From a checkpoint of a small transformer trained on Wikipedia.
Architecture: RMSNorm before each block, rotary positions, no biases in attention or MLP, untied embeddings, normalized queries and keys.
MLP neurons of a small language model. Each row is named by its layer, matrix (gate and up: input weights) and neuron, and shows model dimensions 128-255. Each number is 128 + 24 x the weight over its row's rms, rounded and kept within 0 to 255. A neuron's up and down rows have the sign that makes its largest values positive.
After each neuron's rows, "fires on" lists the tokens most often at its 100 highest values on Wikipedia text that the model never trained on. A number after a token or word is its count.

L4.gate495 [113 129 134  87 117  87 111 103 133 166  69  69 184  91 137 154  82 139 122 144 141 136 145 125 110 126 136 131 147 102 101 154 128 102 102 126 102 127 143 123 152 161 130 128 116  96 157 132 135 127 176 114 107 119 148 138 142 158 105  96 106 135 108 147  99 134 129 148  77 126 153 129 107 121 101 157  93 115 101 177 132 134 145 180 153  96 106 154 132 108 135 134 112 147  76 106 162 167  92 175  86 161 125 133 104 171 123 175  99 110 119 148 130 145 107 136  61 138 137 161 115 104 131 134 112 136 134 143]
L4.up495 [ 80 132 121 147 122 122 164 112 125  89 117 134 126 141 158 145 114 112 124 129 107 142 148 142 100 142 153 128 117 168  87 119 128 103 145 150 117 152 143 141 147 102  97 128 139 126 186 165 135 128 142 110 140 149 137 128 121 130 125 166  83  57  94 111 130  96 131 164 121 142 178 134 115 137 118 134  85  95 124 147 117  95 103 132 136 100 126 127 166 131 135 134 114 125 117  95 134 154 140 178 124 152 141 150 133 139 165 144 159 149 147 132 128 119 133 102 183 152 133 188 172 163 147 148 123 120 122 125]
fires on: "m" 29, " of" 15, "f" 7, "ist" 7, " f" 5

L4.gate263 [158 144 130  91  99  94 108 122 124 109 101 172 106 108 145  81 102 114 112 147 124 108 112 118 103 137 155 125 143 150 103 150 123 137 136 135 101 167 106  63 129  93 106 142 159 150 118 160 110 104 146 137 118 153 183 122  83 114 154 137 106  90 145 142 102 130  89 111 128 107 151  95  56 114 141 136 154 124 133 159 132 144  70 125 147 106 157 134 110 103 134 172 157  89 143 140 113 130 139 141 115 109 138 131 132 139 158 136 161 144 114 132 149 184 155 172 107 147 149 167 103 129 127 135 142 165  88 137]
L4.up263 [134 141 146 115 188 118  95 121 161 104 156 129 113 123 136 131 138 120 109  72 141  94 117 116  83 101 108 126 135 117 108 103 174 152 116 174 133 179 137 116 145 131 139 163 118 139 132 124 137 103 128 155 171 163 108 119 120 133 140 127 111 138 136 135 157 106 137  85 118 151 137 158 107 122 140 110 105  91 125 135 122 113 116 126 125 121 124 100 155  97  69 150 104  96 172 122 129 168 179  92 120 153 133 117 100 134 120 122 162 135 145 148  97 164 120 132 158 153 111 145 149 160 120 163 134 102 146 112]
fires on: "m" 50, "3" 8, " of" 7, "r" 5

L4.gate465 [106 118 147 142 148 175 137 100 159 141 163 173 134 124 108 107 109 153 115 102 101 116 115 170 147 149 128 144 116  98 108 144 155 144 118 138 150 102 106 137 151 145 120 143 120 140 148 104 173 142 160 104  81 148 144 151 168 126 156 134 127 126 129 128 133 107 173 103 119 138 137 131 115 127 157 106  73 129 117  95 147 101 130 103 148 124  98 104 121 121 150 134 136  95 162 108 121  97 136 107 164 183 112  82 129  92 131 106  99 155 152 145  81 125 143 107 129 135 128 168 152 127 147 126 131 130 100 128]
L4.up465 [111 132 148  75 138 100 100 149 151 116 151 122 126 116 118  97 150 140  92  98 153 158 177 184 112 135 130 118 139 134 132 159 157  96 157 158 140 165 132 110 115 109 106 153 140 126 135 128 169 131 105 104 123 111 102 110 155 155 137 161 122 146 141  94 114 165 159 109 113 146 154 165 151  98 100 121 105 139 114 154 114 114 146 147 130 118 124 120 130 153 136  92 160  91 125 122 107 116  94 107 163 156 162 154 130 132 132 103 106 129 147 146  96 120 131 101 185 104 132  91 128 110  92 112 155 116 124 140]
fires on: " I" 16, "I" 16, "ath" 11, "th" 10, "h" 9, "ou" 7

L4.gate386 [140 109 173 141 142 155 151 142 123 122 111 101 158 145  84 145 146 146 172 130 175 155 150 131 119 135  96 144 163 118 117 191 139 135 118 124 155 149 155 142 133 150 140 116  74 131 126 133 103 110 129 115 163 132 151 149 152 125 119 105 152 119 148 140 116 188 133 123  86 125 127 114  81 143 160 152 144 119 140 113 119 119 108 135 126 152  91 146 109 143 130 150 127 126  77  80 118 125 131 126 127 113 160 141 118 147 157 101 137 129 172 112 105 117 141 118 129  89  98 111 118 135 135  95 102 157 166 134]
L4.up386 [125 171 170 162 136 145 156 107  90 164 115 115 104 152 114 148 144 156 102 166 156 141 118 107 115 140  90 120  98 142  98 165 134 101 130 128 168 118 125 116 124 149 145 135 157 147 144 123 115 147 110 149  94 135  99 111 159  74 156 119 132 109 127 163 125 117 142 122 144 132 129 125 128 133 108 141 141 165  97 125 127 142 162 173 136  95 126 139 206 142 154 186 101 145 166 128 163 139  71 141 152 144 121 151 131 112 110 128 150 171 165 143 102 112 157 134 148 106 105 164 150 142 135 145 142 112  94 150]
fires on: " is" 55, "°" 22, "′" 11

L2.gate97 [118 116 141 130  89 134 154 110 184 162 143 164  95 118  99 100 158 119 153 127 121 129 142 148 137 113 139 100 122 138 113 122 107  94 120  60 156 147 163 147 121 134 151  92 124 130 107 109 141 175  77 143 129 109 160 105 129 137 147  84 170 173 123 119 131 119  96 148  98 122 160 128 100 165  98 106 137 175 147  89 164 129 154 158 120 105 137 124 158  87  92 139 134 150 109 114 116 127 161 105 145 101 164 116 102 129 151 115  72 104  99  81 138  94 141 136 146 112 146 127 108  86 111 114 156 140 124 157]
L2.up97 [112 118 137 125 106 105 146  82 143 133 157 124 120  82  93 109 127 123 147  93 169 140 130 150 123 130 101 120 173  96 125 158 139 143 122  79 111  99 144  95 116 130 139  92 107 127 125 143 137 158  80 151 119 199 167 128 139 153 164 141 117 165 159 132 114 139 136 162 102 138 126 120 150 109 100  98 145 123 132 103 162 153 131 130 153 142 168 146 116 127  91 103 128 119 141 151 145 118  85 104 112  94 137 119 120 172 147 115  97  83 139 115 180  97 110 122 101 111  99 149 140 134  86 130 125  97 119 125]
fires on: " |" 47, "an" 18, "u" 15, "e" 5

L4.gate8 [168 110 131 115 122 150 193 123 145 168 151 147  96  99 131 124 131 109 112 103 138 180 157 141 141 112 153 145 135 158 138 133 100 128 135 131 168 150 143 108 131  80 149 111 130 127  72 163 128 144 144 138 138 158 117 153 134 105 116  84 124 152 162 131 136 103 140 105 145 122 136 108 190 114 138 130 116 132 142 118 181 123 137 164 133  99 120 137 120 165 144 158 130 134 160 161 127 168 101  67 106  90 117 134 107 132  97 130 135 105 143 136 155 120 144 147 144  97 137  96 109 124 130  87  90 133 125 113]
L4.up8 [129 145  77 187 144 116 119 181 122 187 160 117 144 105 142 127 114  96 124 120 150 138 104 131 125 124 120 154 114 166 133 124 133 121 150 131 142 110 129  99  84 135 152 153 135 133 102 121 107 164 141 139 132 155 102 144 130 107 122 144 118 123 112 147 114 106 138 136 109 145 142  95 150 109 125 116 114  89  96 139 111  71  99 110 127 110 150 109 113 167 119 117  92 116 174 124 128 128 137 130 128 119  94 163 108 108 142 159 153 138 138 113 150 165 167  92 115 120 138 169 126 136 101 126  98 156 116 147]
fires on: "ol" 25, "ir" 14, "ug" 11, "il" 9, "olog" 7, "em" 7

L2.gate214 [168 128 142 105 189 149 139 131 105 124 115 139  81 144 117 138 165 108  85 161 148 133 122 102 127  80 135 102 178 127 120 127 118  93  87 150 137 158  97 143 152  99 134 135 111 161 135 127 125 134 170 147 118 101 193 130 133 121 163 124 113 103 135 104 106 106 156 123 150 113 106 163 133  90 123 149 129 161 116 114 120 157  94 110 121 154 141 130 114 107 136 123 104 140 128 125  77 132 161 192 125 126 148  91 102 122 109 111 160  87  99 113 186  95 159 121 130 134 131 108 137 106 117 141 141 101  83 134]
L2.up214 [134 146  87 150 126 159  97  87 105  80 119 149 123  93 110 130 140 102  97 119 118 169 131 154  97 151 108  79 111 167 126 113 106 162  97 105 132 118 116 119 142 111 114 108 113 158 141 158 109 105 142 124 131 151 153 119 143 140 147 102 133 115 169 109 124  91 147  91 126 111  95 117 152 125 138 120 117 146 152 136 119 104 137 124 111  87 113 102 102 119 116 127 127 172 157  98  62 148 147 130 123 100 148 139 157 132 121 118 143 110 142 155 159 127  99 121 128 144 134 120 125 127 121 130 125  62  97 124]
fires on: "ens" 13, " one" 12, " Division" 10, "he" 9, "ociation" 8, " County" 7

L4.gate157 [150 134 180 114 142 113 157 194 114 150 135 148  56 171 107 103 139 149 156  93 103 137  93 126 123 120 106 122 146  96 136 118 121 115 121 117 114 152 138 113 142  99 103 160 115 155 113 125 111  95 147  84 131 155 114 140 128 105 154 119 136 128 126 123 123 145 116 123 129 107 145 159 139 132 103 158 144  85 111  99 145 120 162 142 165 157 151  99 123 139 108 118 114 165 136  89 117 106 183 139 136 152 106 114 139 101 117  94 120  96 110  94 104 131 175 136  94  81 143 158 146 114  99 105 119 166 123 135]
L4.up157 [133 103 127 147  64  64 132 186 178  64 107 200 109 132 158 106 112 119  95  96 121 167 108 146  98 119 140 111 118 108 114 128 135 136  76 126 120 113  99 109 148 152 135 125 117 145 133 153 164 114 167 131 128  94 148 140 116 158 137 108 163 111  91 100 121 121 138  60 130 107 112  95 137  81 103 142 142 104  97 122 102  97 161 150 110 115 117 195 146 110 127 112 106 152  87 130 137 147 122 108 117 187 123 135 156 156 126 144 124 119 118 117 166 109 122 122 102 126 103 163 117 125 166 103 176 126 156 139]
fires on: "at" 35, "om" 25, "ional" 8, "uch" 7, "e" 6, "t" 4

L2.gate194 [129 132 109 116 168 120 116 164 130 108 111 138 169 115 121 132 140 151 122  84 107 107 129  97 107 142 130 111 131 108 115 140 139 132 156 146 107  89 158 125 104 117  91 131 113 103 149 138 150 138  92 152 153 108 164 148 149 179  98 132 109 144  95 146 135 131 126 131 167 143 142 133 153 108 154 153 129 133 129 124  77 102 144 176  85 115 130 159 211  83 133 107 101 145  89  95 144 108 102 141 156 113 139 141 149 146 117 102 169  94  92 183  38 105 109 135 124 105 160 129 119 117 142 112 132 109 103 156]
L2.up194 [144 137 125 140 186 108 112 140 133 109 155 142 136 152 153 126 163 167 180  63 148 123 113 100  71 147 115 127 128 150 124 129 118 126 120 163 113  93 123 140 114 149 115 144  98 123 151 139 133  96 130 101 140 141 152 167 153 142 118 141 131 100 106 130 115 163 153 126 112  73  91 108 150 142 129 131 111  85 130 133 154 151 133 111 121 119 100 115 126 129  91 106 151 100 132 159 121 141 107 125 128 133 122  57 119 126 149 145 130 107 139 130 114 133 125 158 119  92 172 150 140 116 100 134 127 104 171 156]
fires on: " wh" 30, " Wh" 27, "h" 11, "ult" 11, "it" 11, "z" 8

L4.gate9 [117 131 123  89 155 108 145  97 120 102 131 117 102 142 134 131 100 128 139 149 127 145 139 124 100 147 134  98 102 137 179 124  86 100 139 132 149 138 137 131 163 129 133  99 127 130 192 121 140 107 126 126  93 173 123 127 164 153 121 111 115 126 132 143 118 167  82  88 126 107 170 127 111 101 133 131 123 121 113 128 109 113 134 136 119 141 124 105 127 174 188 111  90 124  76 145 181 114 125 108 168 191 111 131 150 109 112  98 131 155 150 114  94  97 104 105 155 131 130 169 175 116 104 120  73 116 146 158]
L4.up9 [183 109 106 127 135 127 100 140 125 115 140 162 145 172 102 103 171  95 151 122 146  97 102 112 133 131 153 104 112 106  91 134 125 127 113 151  88 102 123 131 162 132 100 181 133 126 185 117 125 148 130  99 140 138 102  96 120 140 151 114  99  97 169 113 160 112 102 102 123 112 129 129 128  73 132 163 158 142 101 120 118 150 149 121 123 167 154  82 112  93 125  90  95 166 136 132 162 122 110 140  97 153 176  78 129 110 124 157 117 164 144 109 123 167 107 128 136 154 122 128 167 109 144 105 122  97 108 139]
fires on: " We" 14, "ow" 14, "at" 13, "t" 6, " we" 6

L4.gate67 [138 152 161 128 184 149 156 126 115 134 112 118 155 147 130 124 137 121 106 184 118 133 114 159 120 106  89 156 111 129 141 111 102 103 132 144 136 111 166 155 122 114 163 135 142  91 108 134 146 138 127 105 105 140 105 121 174 120 138 107 153 111 185 111 176 119 122  94 148 136 145 155 147 140 133 114 160 124 129 157 151 132 112 123 141 106 139  92 144 128 168 116 164  98 130 117 116 136  93 100 127 125 181  84  70 143 121 113 120 173 118 161 113  85 127 146 126  65 142 119  85 132 125 136 124 156 138 126]
L4.up67 [104 153  99 147 156 102 102 132  98 155 123 136 115 111 185  86 168 150  96 173 114 115 139 119 122 111 119 130  97 170 104 131 151 118 104 130  95 158 119 126 168 124 150  67  82  95 114 122  88 104 116 112 105 146 102 128 128 114 105 129 173 129 142 124 142 116 118 105 111 125 148 163 145 129 149 125 134 138 137 124 118 165 149 144 149 182 130 153 119 127 146 144 110 114 120 134 140 122 143 114  79 147 172 117 145 119 153 135 126 123 146 143 137  97 141 145 136 125 150 178 146 154 120  82 134 190 106 125]
fires on: ":" 45, "ar" 8, "e" 7, "." 7, "re" 6

L4.gate116 [142 133 156 141 133  87 123 119 125  96 119  64 124  88 122 169 140 126 145 107 119 147 134 123  98 155  91 178 113  91 193 127  82  90 125 125 156 120 150 142 104  86  98 145 148 116  92 139 125 141 119 144 158 157 158 134 134 132 131 107 120 117 163 137 157 139 120 128 151  93 113 143 154  90 127  83 126 146 140 118 149 169 168 111 131 176 152  83 122 147 119 110 133 120 117 134 115 145  99 110 123 166 141 139 111 119 117 129 121 101 155 155  74 105 138  99  92 156 126 165 104 141 158 130 108 100 140 152]
L4.up116 [127 142  80 116 136 115 133 148 129  94 147 150  96 119 115 148 112 118 131 101 152 155 102 128  91  95 116 102 110 118 136 139 105 128 101 132 132  96 124 133  96 118 119 107 172 133 138 110 158 119 116 113 118 123 125 151  94 167 115 117 108 147 151 120 153 124 116 143 140 143 169 125 160 130 145 131 125 146 121 121 103 134 133 134 145  82 168 113 120  56 109  95 141  80 149 108 116 158 111 101 127 133 200 143 128 121 114 126  87 121 141  95 142 129 101 123  98 124 175 140 117 109 132 144 116 135 140 140]
fires on: "o" 15, " We" 14, "e" 9, "ou" 8, "on" 6, " we" 6

L2.gate436 [ 61 130 151 110 117 110 132 139 149 122 135 102 134 177 127 103 148 123 135 104  83 137 132  87 150 160 174 141 138  87 147 164 126 121  98 147 136 144 118 171  98  55 171 108  94 122 116 126 155 154 107 104 131 180 128 125 103 150 134 161 146 153 112 130  94 136 126 151 124 156 139 120 152 121 166 152  99 150 161 142 128 137 129 144 139 159 140 153  99 141 141 146 106 122 146 105 137 106 151 123 145 116 129 134 117 103 107 160  95 116 138  97 107  99 119 104 137 123 186 132 121 129 106 139 113 122 162 195]
L2.up436 [111 174 150 126 145 107 105 104 117 149 151 116 152 114 103 129 125 118 130 142 128 132 115 154 159 164 160 125 133 145 158  94 158 134 138  79 136 125 120 124 117 106 178 137  87 146 128  94 147 162 118  96 119 180 127 108 108 168 126 147 145 119  77 101 129 124 116 146  85 135  90 128 120 129 109 123 117 106 100 141 154 124  98 144 145 145 127 167 117 120 132 145 151  81 115 135 118  74 101 123 155  96  90  85 131 147 115 134 117 116 101  71  94  94  72  81 143 116 127 126 120 139 152 125 127 138 134 132]
fires on: "ud" 32, "her" 20, "ust" 18, "ess" 11, " general" 10, "ress" 5

L4.gate244 [118 124 159 126 153 104 120  96 167 142 146 136 141 109 156 135 143 112 142 163 126 128 116 120 144 159 103  90 131  90 110  95  98 132 122 142  84 188  92 123 113 117 128 127  67 162 147 122 129  80 129 109 108  71 116  87 136 111 120 112 107 131 114 109 135 161 113 142 157 143 132 176 155 123 145 150  87  91 140 135 178 158 140 150 158 128 163  90 157 114 133 112 137 128 134  93 178  98 135 140 109  69 144 138 105 172 137 116 153 148 163 105 131 123 124 143 121 163 148 108 154 141 115 164 113 106 132 124]
L4.up244 [138 110 112 132 102 157 154 120 154 130 121 143 146  72  91 159 128 125 136 157 130  87  98 156 116  96 125 130  97 147 168 117 147 134 111 117  96 101 154 139  78 137  88 157 145 118 137 164 144 157 113  96  92 156 171 125 141 105 142 135 150 133 142 167 103 155 141 118 120 135 175 112 104 176 101 121 124  72 140 105 135 142  93 147  78 149 113 118  95 100  80 127 176 105 104 138 130 115  91 122 148 141 119  96 156  86 137  98 100 123 116 127 129 152  99 157  82 101 146 116 143 129 104 121 112 153  79 129]
fires on: "on" 22, "le" 11, "ec" 7, "oss" 6, "ict" 5, "ations" 5

L4.gate445 [145 108 127 125 140 130 137 134 105 157 171 174 163 149 125 131 138 162 129 108 104 122 140 153 153 125 101 142 118 107  91 139 106 109 182  72 111 173 102 169 118 119 139  57 136 123 141 154 120 144 119 121 138 107 126 106 120 127 157 146 127 149 131 115 100  91 135 126  90 143 135 140 139  99 146 153  91 135 153 165 136 163 114 114 111 152  58 116 136  73 110 111 113 123 157 134 117  91 103 131 161 135 152 132 114 107 138 123 121 154 122 156  79 154 121 142 125  87 137 153 128 125 120  95 127  52 174 119]
L4.up445 [140 104 113 111 124 163 134 149 120 126  88 143 104 129 121 109 106  89 125 156 122 130 125 122 115 139 118 109 133 131 118 107  98 171 149 156 102 163 104  99 166 167 147 107 114 164 122 150 136 139 125  64  89 186 128 124 135 144 175 147 119 130 108 144 131 142 144  96 129 113 135 134 122 138  74 160 126 163 135 151 128  87 133 137 147  91 112 111  69 112 137 142 122 113  66 132 117  89 162 137 160 146 117 108 161 128 144 128  62 124 200 144 158  59 129 105 132 165 125  92 152 113 101 127 115 114 136 142]
fires on: " of" 66, " for" 9, ":" 7, "(" 5

L2.gate222 [115 100 152 102 110 134 125 182 147 183 148 135 150 122  70 139 100 145 174 146 138 123 127 146  73 135 154 123  74  97 142 126 125 132 124 116 105 134  99 102 115 122 149 132 106  97 117 129 159 139 130 106 110 167 136 138 140  94 171 134 170 118 153 120 139  87 114 152 137 120 139  56 106 152  97 112  90 124 108 149  82 112 126  96 159 126 157 106 122 127 159 131 178 152 123 123 112 101 111 117 149 173  80 139 116  91 152 146 116 148 105 141 132 167 113 156 177 137 108 113  71  84 137 132 125 147 162 141]
L2.up222 [128 104 147 114 144 166 111 171 103 136 150 172 138 110 108  91 125 149 128 135  73 143 136 199 105 165 167 105  92 101 155 111 165 130 129 163  84 127 101 112 141 110 129  92 137  84 168 138 137 129 159 134 155 138 127 145 116 102 149 111 144 144 142 113  99 119 182 129 155 115 135 111 118 132 124 111 120 118  90  96 122 120 139  89 181 115 114  81 118  99 147 182 109 142 183 153 139 129 138 135 165 171 140  83 121 103 125 144 126 134 112 162 139 148 123 163 119 141  84  90 106  92 140 142 131 140 167 165]
fires on: " the" 70, " |" 9, "," 5, " (" 4

L2.gate87 [143 134 112 125 148 107 106 190 116 152 110 123 160 124 145 160  87 138 130 190 142 113  99  99 129 115  96 133 120 147 140 116 129 195 120  95 140 116 113 120 128 109 123 114 148 130 156  82 158 117  94 179 107 140 149 112 105 147 135 182 146 144 137 142 145 159 142 117 132 117  97 125 175 142 117 115 123 145 118 182 141 146  91 119 149 154 138 120 129  94 120 104 166 148 113 116 117 113  99  84 138 154 116 115 121 109  93 153 117 157 104 125 126 126 166 130 154 126 121 107 167  81 159 124 103 103 128 115]
L2.up87 [119 182 149  76 156 104 120 135 122 122 116 167 139 118 157 109 108 139 128 134 116 158 135  76 146 173 126 131 116 184 147  69 167 134 121 108 132 118 109 143 162 158 137 128 102 110 121 140 129 112 117  90 131 117 161 101 157 170 136 114 151  85  80 129 110  86 137 146 141 131 163 156 176 130 137 139 112 137 130 139 124  81 157 115 117 123 122 135 123 131 134 106 142 140 132  87 108 113 155  89 101  98 147 109 144 136 119 100 166 123  77 140 125 121 136 133 150 108 133 149 146 128 159 139 131 114 131 132]
fires on: " gr" 29, "re" 19, " cre" 18, "ar" 14, " sur" 9

L4.gate301 [109 119 122 124 112 132  95 114 107 101 146 122 125 115 144 105 105 136 104 111 164 178 129 117 115 150 155 156 138 124 128 129 116 122 129 157 139 117 154  90 127 111 122 116 124 121 108  96 105 111 171 119  98 188 111 136 105 149 124 116 181 124  87 144 124 118 127 149 127 135 100  95 113 142 120 135 140 103 103 155 148 135 135 133 103  98 139 132  59 115 103  62  95 162  87 163  71  98 124 121 132 146 112 159 151 137 167 154 124  94 129 146 167 147 112 142 122 148 157 194 119 143  96 134 149 122 123 144]
L4.up301 [130 155 157 141 137 158 121 180 172 120 132 101 141  78 115 162 147 117 116 125 122 150 144 133  76 130 127 159 108 136 120 144 115 145 120 149 119 160 135 109 110 135 162 119 115  84 151 133 114 103 183 145 133 116  86 109 139 135 176 154 102 136  94 125 104 112 107  93 144 105 143 166 121 146 125  78 136  89 163 125 144 109 149 100 145 100 115 120 114 134 151 132 181 137 134 120 159 104 131  89 105  98 126 142 136 127 167 125  96 154  99 172 136  80 101 107 103  99 132 101  85 111 145  90 141 147 134 156]
fires on: "." 56, "ap" 15, "up" 9, "ace" 5, "ic" 4

L4.gate346 [ 97 119 155 118 146 141 135 170 166 131 130 115 124  87 118 127 150 133 132 101 119 145  75 108 165 110 131 153 124 103 163  88 147 116 169  84 139 113 116 140 143 124 139 122  74  90 125 132 188 123 113 163 101 105 124  91 115 127 114 129 102 147 118 110 151 150 117 119 130 157 125 130 163 159 193 146 128 113 105 134 139 156 141 190 140  91 157 114 108 114 117 124 117 124 129  69  86 107 116 173  75  96 169 135 120 146 101 133 121  98 109 107 125 118 127 129 150 110 106 145 105 108 154  93 146  94 119 114]
L4.up346 [140 102 155 188  80 113 141  95 102  74 132 162  84 138 137 101  76 154 126 114 157 118 132 118 129 124 105 143 120 131 102 124 146 135 120 136  99 131 128 144 143 140 135  70 136 138 118 125  75 132 103 173 159 134 141 108 120  95 133 135 138 128 159 125 131 116 165 152 134 119 124 146 124 116 162 102 106 114  80 122 174 121 145 149 100  75 164 170 150 127 139 132 135 102 112 117 121 134 143 107 134  87 185 101 132 133 145 114 140 112 199 124 165 127 111 149 167 128 136 134 169 171 136 144 129 147 133 109]
fires on: ":" 78, "/" 13, "ot" 4

L4.gate102 [ 94 125 163 162 138 133  99 159 108 141 137 152 170 103 123 118  90 146  99 150 138 174 105 100 148 119 102 138 109 100  99  88 158  94  94 120 107 147 117 105 169 157 108 142 141 108 106 139 112 141 131 145 101 166 129 156 135  59 153 103 153 126 129 133  89 141 117 181 157 107 117 143  99 134  82 102 147  87 144 130 141 156 116 113 111 109 109 189 163 130 122 108 100  96 124 128 107 139 148 128 141 125 126 131 143 133 129 107 121 134 177 137 147 136 112 123 116 126  89 153 125 116 134 114 114 103 140 105]
L4.up102 [124 109 148 122  94 112 125 161 160 141 140 124  90  91 107 104  97 165 146 107 198 147 176 144 132 102 141 131 146 118 156  87 163  77 154  93 153 124 152 135 127 120 133 116  89 103 100 124 129 126 106 152 152 113 129 163 138 157 112 136  99 160 122 136 132 127 119 157 104 128 142  88 158 102 146 140 137 125 123 134 176 127 138 111 157 123 112 108 141 113  96 113 127  97 118 159  85  93 123  98 109 131 150 134 157 110 133 117 105 120 135 117 124 120 109 118 108 131 118 120 136  73 101 110  83 112 129 132]
fires on: "an" 43, "th" 26, "h" 4

L2.gate407 [149 130 141 144 111 111 143 183  76 129 117  91 132  91 153 161 165 151 155 137 115 126 105 116 179 124  91  93 138 114 125 129 123 128 155  97 135 156 165 131 138 152 119  90 179 100 165 135 129 124 137 113 167 136 118 158 133 144 107 138  98 133  76 122 149 120 147  98 161 152 177 152 116 122  91  86 124 110  95 143 118 145 147 133 111 136 146 162 127 122 154 159 126 108 169 147 161 152 145 128  66 120 124 121 138  93 141 117 124 123 177 164 134 113 129 137 117 126 111 166 151 158 133 139 133 132 165 118]
L2.up407 [128 134 121 137 135 166 108 142 105 125 140 131 152 125 111 161 126 142 106 113 129  82 138 118  82 122 103 120 137 163 172 128  97 137  87 157 154 139  93 152 118 150 148 131 149 117 152 151 113 114 133  95 131 131 130 113 159 138 138 121  89 100  93 140 173  87 142 106 165  94 128 129 144 154 128 113 128 141 139 116 149 122  89 107 117 138 119 138 147 118 187 101 112 104 166 173  92 153 112 115 111 175 147 173 100 157 132 132  89 103 148 134  95 167 125 102 157 188 153  90 139 142 162 145  98 125 133 121]
fires on: ":" 69, "-" 11, " with" 7, " for" 5

L2.gate91 [127 132  96 149 125  89 131 111 148 133 122 118 135 154 126 107 141 118 120 110 136 140 126 124 131 118 131 159 124 123 127  98 112  99 132 140  94 150 123 108 144  95 122 133 161 154 103 117 166 112 149 131 136 120 153 128 139 141 128 102  88 181 128 121 131 151 158 138  90 133  90 152 142 125 109 168 158 139 126 168 162 102 172 150 145 149 145 123 144 119 150  94 147 140  83  85  95  81 133 174 180 155 105 144 141 132 116  98 150 113 118 128 118 124 126 125 131 104 124 103 170 149 123 140 171 124 129 142]
L2.up91 [124 151 150 119 114  97 115 121 120 132 111 129 116  89 157 137 155 101 101  82 107 130  64 134 106 145 106 135 125 163 113 117 107 121 152  98 151  81 140  97 107 130 179 144 100 134 138 149 150 178 114 113 121 142 123  98 148  85 103  98 150 139 115 119 110 164 130 159 130 120 110 116 149 128 125 146 119 138 134 101 144 112 119 139 106  83 102 143 115 153 152 123 144 111 135 120 132 130  83 136 144 121 112 109 150  91  96 120 130 180 135 120 114 122 154  87 119 120 112 107 116 188 135 134 107 142 146  91]
fires on: "an" 39, "row" 25, "ess" 7, "ford" 5, "ud" 4, "anc" 4

L4.gate36 [149 153 124 102 142  95 127 119 105 110 104 132 141 143 179 119 131 132 111  99 171 179 104 145 115  93 106 143 131  87 168 128 131 122  87 160 135 131 113 158 151 116 153 131 105 136 171 131 144 155 118  99 139 103 136 144 137 126 136  57 116 162 124 116 150 181 141 121 103 148 186  79 113 176 115 136 130 160 145  98 102 121  96 138 123 131 132 124  94  86 108 124 140 105  91  94 138 127 145 168 122 114 114 143 126 103 144 145 119 112 146 140 116 123 133 135 105  80  84 136 133 133 111  90 104 101 107 143]
L4.up36 [120 137 160  84 122 172 104 169 103  92 137 134 101 108 170 125 140 133 142 129 180 135 130 138 141 144 173 136 113 136 104 149 176 136  99 104 132 152  94  96 145 151 124 129 147  92 142  67  89 141 105 166 147 128 109 155 146 138 113 116 146 182  56 116 130  91 131 127 159 163  88 122 118 136 143 103 124 108 150 121 140 175 100 135 112 121 139 143 144 127 119 135 135  99 135 139 118  76 128  66 111 118 150 123 133 148 143 129  92  99 102 147 121 131 147  83 150 120  88 100 140 143 143 111 138 102 131 147]
fires on: " gu" 21, "u" 13, "ric" 11, "ri" 8, "ing" 7, "end" 7

L4.gate49 [164 123 150 136 144 117 116 144 145 153  92  97 108 103 110 149 133 114 121 139 138 121 143 128 116 121 127 156 163 149 104 146 150 143 152 163 149 146 141  62  99 106 115 123 154 161 161 127  99 173  98 156 101 165 136 119 190 138  99  99 115 171 116  99 112 175 122 150 160 148  78 117 128 121 103 112 150 136 164 109  89 131  94 117 104 113 147 149 105 142  87 128 164 125 113 115 119 119 145 102 133  98 127 100 109 102 118 120 133 111 115 169 117 153 143 126 119 103 150 122 113 126 136 131  81 136 131 166]
L4.up49 [117 114 116 132 166  64 126 134  83 112 128 153  98 121 112 110 116 154 139  82 118  81 118 177 112 153 112 154 150 136 131 124 125 117 101 145 142 101 212 101 133 128  61 156 119  93 129 148  89 122  81 123 106 114 168 119 123 149 131  83 165  84 131 170  96 127 137 145 182 128 127 100  82  93 127  90 115 157 138 114 127 152 116 116 101 136 127 103 104 136 157  96 136 134 109 131 124 133 131 133 138 130  96 132 117 153 146 140 137 134 135 131 128 112 153 102 127 132 135 128 140 140 127 106 144 103 106 159]
fires on: "h" 27, "it" 15, "ow" 8, "ly" 6, " there" 4

L2.gate197 [161 132 142 124 123 127 131 151 141 105 112 124 180 141 104 122  99 126 129 144 133 102 112 151 116 155 124 115  71 122 135 122 160 107 131 158  99  87 107 143 162  89 134  82  97 101 142 105 172 107 133 136 127 163 151 118 150 169 140 123 163 110 118 145 152  89 128 110 105 125  87 107 127 151 103 116 149 116 138 145 125 104 174 123 162 176 128 119 102  56 165 145 133 137 146 101 160 120  94 136 161 182 111  88 120 139 114 151 128 111 123 136 127 162  60 107 187 117 115 107 135  98 103 109 121 137 121 179]
L2.up197 [159 120 152 125 120 119 117 172 131 102 185 128 125 142 108 108  93  74  98 159 124 130 117 155 113 122 126 138 103 135 125 148 122 114 149 178 137 107  61 140 152 139 128  99 139 118 142 130 144 109 144  97  95 123 146 127 165 100 139 122 134 115 107  91 148 135 100 159 124 130 109 156  85 138 105 116 134 119 112 138 131 133 157 128 172 131 117  76  98  87 154 157 132 178 152 126 141 112 101 146 140 155 119 114  99 148 150 104  93 103 129 132 121 157 111 144 162 110 134 136  83 119  94 115 101 174 142 141]
fires on: " im" 37, " rem" 20, " (" 14, " |" 8, " suc" 5, "our" 4